From a checkpoint of a small transformer trained on Wikipedia: 88.6M parameters, tied embeddings.
MLP neurons of a small language model. Each row is named by its layer, matrix (down: output weights) and neuron, and shows model dimensions 32-127. Each number is 500 + 50 x the weight over its row's rms, rounded and kept within 0 to 999. Numbers have three digits each.
A block is one neuron, or neurons of one layer that tend to fire together. After each block is what it responds to, as a language model described it from the Wikipedia text at the highest values.

L11.down1699:496580613538516506505587520498541479497541465478515467447506491438481540399431576511511520490599471485542493511480515467475494523491484484459438452489475516459480518531563505569515521481560481592441464511510439520467526554537583518520436433476598449355513538513493587535438511536532478461
Clause and cell boundaries

L6.down77:470394482565543497544537505422499496524440519508620513504433497516490481573540617451518575492462531569478473624566468502509622560459508497567429480525543485500542546508476482489448510492548533472563523460520414448506539438413597550499504440485545516541497550467565408481466493450557465606
L6.down423:496446499446462528400559438394512482484543468439381492459477542475500484378559460574403495417491483496547490484510565443469531435465561505633512401465456438588535542455447488537551559537488468478538605497514536487608467521455611465430466432468496485539502460518474559510556400513477504525
L6.down518:482500475569459486564594525433460459544455435476468508520517419500469492413399462589501550511489454471454557558487600456486639418516544567447456468506521556408446491537523497542518499549460432404433460518486528488485515472484403490391649374500476497376517435543560500480543460610503462474
L6.down563:514453436581568501432573468563502480526556490525498501510385413577459520488502569530485491456451449476414541413472504552497426485539548480506552465499414498524469472501461484542507386511388467576515465435471412498545508476548607420408455531547471448487478535474521501500519474524562511556
L6.down817:504514476526481463447512498441513484402402625583497501522569557532506497495475463565468452530537538404546461504485508504548466455514461561495465448471571519520478530525548577574507585579588453553540491464462468428550531528519489493502460498552468487502494555510431521555495557481542417591
L6.down1106:480450454472541483502469480471526560533475493584602609439475499520435477431462429437478537487520385525542560545540463470497489429440494504537543525481500521454481397436508617503484499520519590482504589542516420465513466512525483503533433545546494473478510527545505383463533502482582491566
L6.down1118:507389535473561525492496451517367539508517426526480551562525501436492476558585454503440499543465526470566475502574497404540525431495558466519450509546421441488497421552446527501534504498526520530445533488540576514515501490508541489513546547521478492458594468372545596451405429406415532575
L6.down1193:490494557546452524528445540501581446553490498520435619498571492456529456529520470473557634471556480460519461585493432541489489471592455451410480491447499550506369421460565455372589527436443552553528533493464473476508545511428550575485465611517434420442505479525555460531478418528463567547
L6.down1311:489515546516433504552522546510517514514496586534517499507405604550471459536490458473500595576500600526526461506461546474475558506508454406578485443493539408398521564526494546506538483604468558538522494445497458426517513548514475490428554506478466493414525450542517535562565397531507417423
L6.down1541:574463451425508477540502444445466522531539550534555497493561540539410525564522465471470470453457564436414450448496647481586511455494516557490523504503478545500391515575469485513537484460413591488502482445490534480499564566482602532471509469511490519480486501523517505494502456457470539481
L6.down1688:516541513518554437528491491572437452509484562486508445512417546488396506511496462434508533565475511384505430498489485513516526554359548513391509456397491453456455540445360468516470504452624507471571426440604526465494558509470434621493467484459491455426461532533508506447475449455480473574
L6.down1743:504504599607421497465424487508494503405516481457442561486540518542543518521522496527507425503456503398485542540479629518488442507478488479429534522511404520525348398496481521538460383494538514541442506383440492507469498508516405525388606479508530500469500460410412519439539482528607477527
L6.down1757:492545486477528580618454489479511556489445493471530494482528422573505419596482463534578362525513493512470592542560453509500453440547477510507583465550474510479553443481442597588476517426471547579534563379537526485610489486492545397513521528549448481490462592497514506454519606499454458477
L6.down2007:496506494512476518483420543519636439456437655522513491569477538426436458394450528479570531455487544434464544468519464560462432526450490491478574482461548526439598535485489400535528402539467524504519519472508502425501476495422435518513522474480464525428467507520484524423534445517484532502
L6.down2208:583545446493495405449450538507464513482462508545508509545553479513522518450474418517456585470488494519476539482458445509526387569528510557463493536539481482574488576539430428461571441520591620534496589521522506504464513442525521528528560440567467477460445496463565578548435393508462490457
L6.down2445:559465620505491492492540492507433557483421505523512441514428481467529468545526530555514481487586481463451470536532549509476439551581509565537446442527400481474572540421454528535572508510479574553582496412419493468470548476415540460496512552432574455571519436502556544449511519585501453473
Four-digit year tokens

L11.down533:510518566545455521542561496444444502556514517457431448459508471494474460497486515539401565465482546531517435518441560481548604648478454390518429548471492445516523491499546506476470404477509395608455451514485465464507391486451583545497529560498495510457515482525545519550608528566463550505
Row-initial years and entries

L6.down65:464457482524458588461511520502596536558410502488494578390485492465504527500460470517597611417530493487534535488451495455469389574448581478558556561571504422442481515514464469491476459509488495515532498589446520567510520503476449502561528549528510448479476487458442467471507474503529461537
L6.down189:464519485476546477502479455501580494581526454489453612523503553523400489490448502496493491416556491475428527495485494579520469513538386487422485497432459412466439553537449502492465498592509515548513461517501545567498477433540520413501507608594480495440494405467485523531465446568411583472
L6.down239:539512507491469437572492425506559472479443509549570366544403507527434528510506471471523425566477480462482463527445473540538404497424489485581487563516457399448453576536470518473575419489566513572554451467495529415506486485470462552512493497407460476433524553472558532548398623429485393422
L6.down299:468501466539422581525504467509545423410516572466425540556437409518491528554480461464518507428472483501492505491565494601430555436561503499504449465477513461459566547478437477530490491620594584509584462484503438494414420474506471525516525564560411538482532566467361495442457431496457435511
L6.down427:443536469506474502563475465484584514567513443491483618424524470437526595493523455489559494468499498599559529485510603531453443478488432490495530504551523491521551609455471489449550576595491519556543515519473438487513525554552555572458591580563480469464607444482613581466444418424508537455
L6.down529:453512483560541477532420447534456460496535464452399410497527508422565544473442505562427501424475446557465574556510613602435579486432554438448456530478544539566623503466479494506474441502500515582529442454434528531507469573494510559521632522384530542554523496456579557543494436565481500578
L6.down587:472516474549531555586530465480536490539550494597531502507533479523564531425548556479499543516446516453422560505524527543527513423539443424499559519522549411510430506448427552463549351527472531634498482463490531506490522466395587502432458481522532481545518481545489523532501497551482515461
L6.down848:490490501467577505543564424568480458431449521559599440541479556427506484476478506546458502497483536588515398561440483517640425548468443562538518494548543435537546517487526504546468416504559552495467478536456520507491547366549454502382529561513498616489555474462446463500537401533604452584
L6.down929:515463531562534494447562592529386529505472457576513519582538601527470539546477542455440496513449502480480463494451503556492479466454441465519547322557502505588501532497541577363584547494449426510448478495465504447534479548547559589654505479519448482502501592450486532517483458492509480502
L6.down988:541509472432471524507509537495508524542456421508447486545445531621527595479548534468500503517564444454443567562549512496513499485479525460648563473480551588553540519511491528555525522584498600529579503620490502541505472478486551472421532492489377464563525518523493485562422488562430593556
L6.down1039:489426489532528460439592495495521407539465595514429409493537527454574426543574467436581492477542478480511535550546435493442495455539508465397586498565577507474477528460504445487537438548430472457444519477483543515509490514418483470479474516507529485409464556446429445508545393460525444402
L6.down1444:492462397507555429570544496549588541485492529503471488504504562539561526428506448506374490483518598472515575525581544471443452502512460522486480540550541537466476519512455421489559438569492585560484504604580508536502510491371492521470501539573470507446522499528497519552435531475449457440
L6.down1844:461529424491526569507313498479574515574619484559431485473528493462513553447576477507510555482529483490531448515452583498477501480471406528364573493499457492443480558432481519386530517508462482503499457543448504517514445446497450559581576545470523481451490574455474498471515526371506453471
L6.down1955:516461525406500503503462502522499490551598529477534542492517477501635494523524591456459516530535527465376527478537507508505427437361555421427499462467443555545447495434454455479438518495441516464496454512431440565419482551449532543448549506500516428497546436430535501496479566387499500479
L6.down2158:498521546445554539522527530475540521584568593490647464540439495526563522444477515458545445487379552496564518480377457396521480486499459473504492572542449496519476447456420430586507463628429537528567519574480464511523533517493535492436511438554494428489550429506450464537453435517630516438
L6.down2406:404458504499502523486458487602526423546466510512448558532520458500408494434414518480479535511562483523469568491560475480437430503538443542564534514517570442482429483510486481648530423588459550540547571564370532417563587433538441500552491548583497509532487504491566531455535485509614488512
Table row-ending pipe

L8.down757:422581474424387607507478465528420522504564465671560507432464513558603548551484537518489469497583465519508542509504537472421519489452537381353496480550444571581505542413618508472410441490547463439498487467370525572500512523570556518498443524475450391512467475481488469476522583528547466481
L8.down884:518505564534500513585540450544472512542495603527463467513466445589562551510483424482430475420469535376639545550506515528373428533496442500495487346544462550478447546504523500466442444551518425464454465530546478435418519473514556534526467462589546459416563480385508449465473491476490453554
L8.down1085:542452542500460504551497428539622463507549534447395499543519508553498573473466507524583498499565654508566524520549567592488487472530455467427627504607464519535463439496526517509493531457485549568465435535459481524453567523487541530445522493469499416485533458370445482505451463510431442484
L8.down2294:461477499519517507519563415533488480531427459488546492444454521470553538517524485566548557446514510555558489460588560491504501537632506554477440542497528584494526519507540449447519507480552559490387550465432418344464494549481503526438487585538572373421510426557499520388580514435567444640
Table row-end pipes

L8.down587:585519450460463459547429578448535478518520547548533423495481502475447518462495487631514465517585503523570573384633407476432548522470419459414555494507543558477534444355488414468485511538481486464511359475543530465513483502557578528419406513502566524526568564540537546605415499553559451611
L8.down1052:596494386492541477559535500544495507518553464565526450518522564551458458554451579460478520530502504503467507501553512539483535529618489508533460458413513507522472485477496540470539476450487548563563485514549456561525538540511528428511423489513346504391515524532552528463552523535460475581
L8.down1647:525486524510502552413480525479486442531471466461550502437531392427527497450483551372541497481509568516478580534552452619587508501485560495435512495525495492527567450490524469488603434393458457540410562546540516520501558566575592455578441505393523508511495483520571546507523557526460416527
L8.down2130:532543549429478505591538586553503513520498450604500553536541503465528587498467493415490500533441436496515466443556474534465449495490499468550488555499470438444484459442511458524588538481532482530534550572516515491505533460580538457488587567437519495439445573556588563428572549457562490450
Sentence-initial time phrases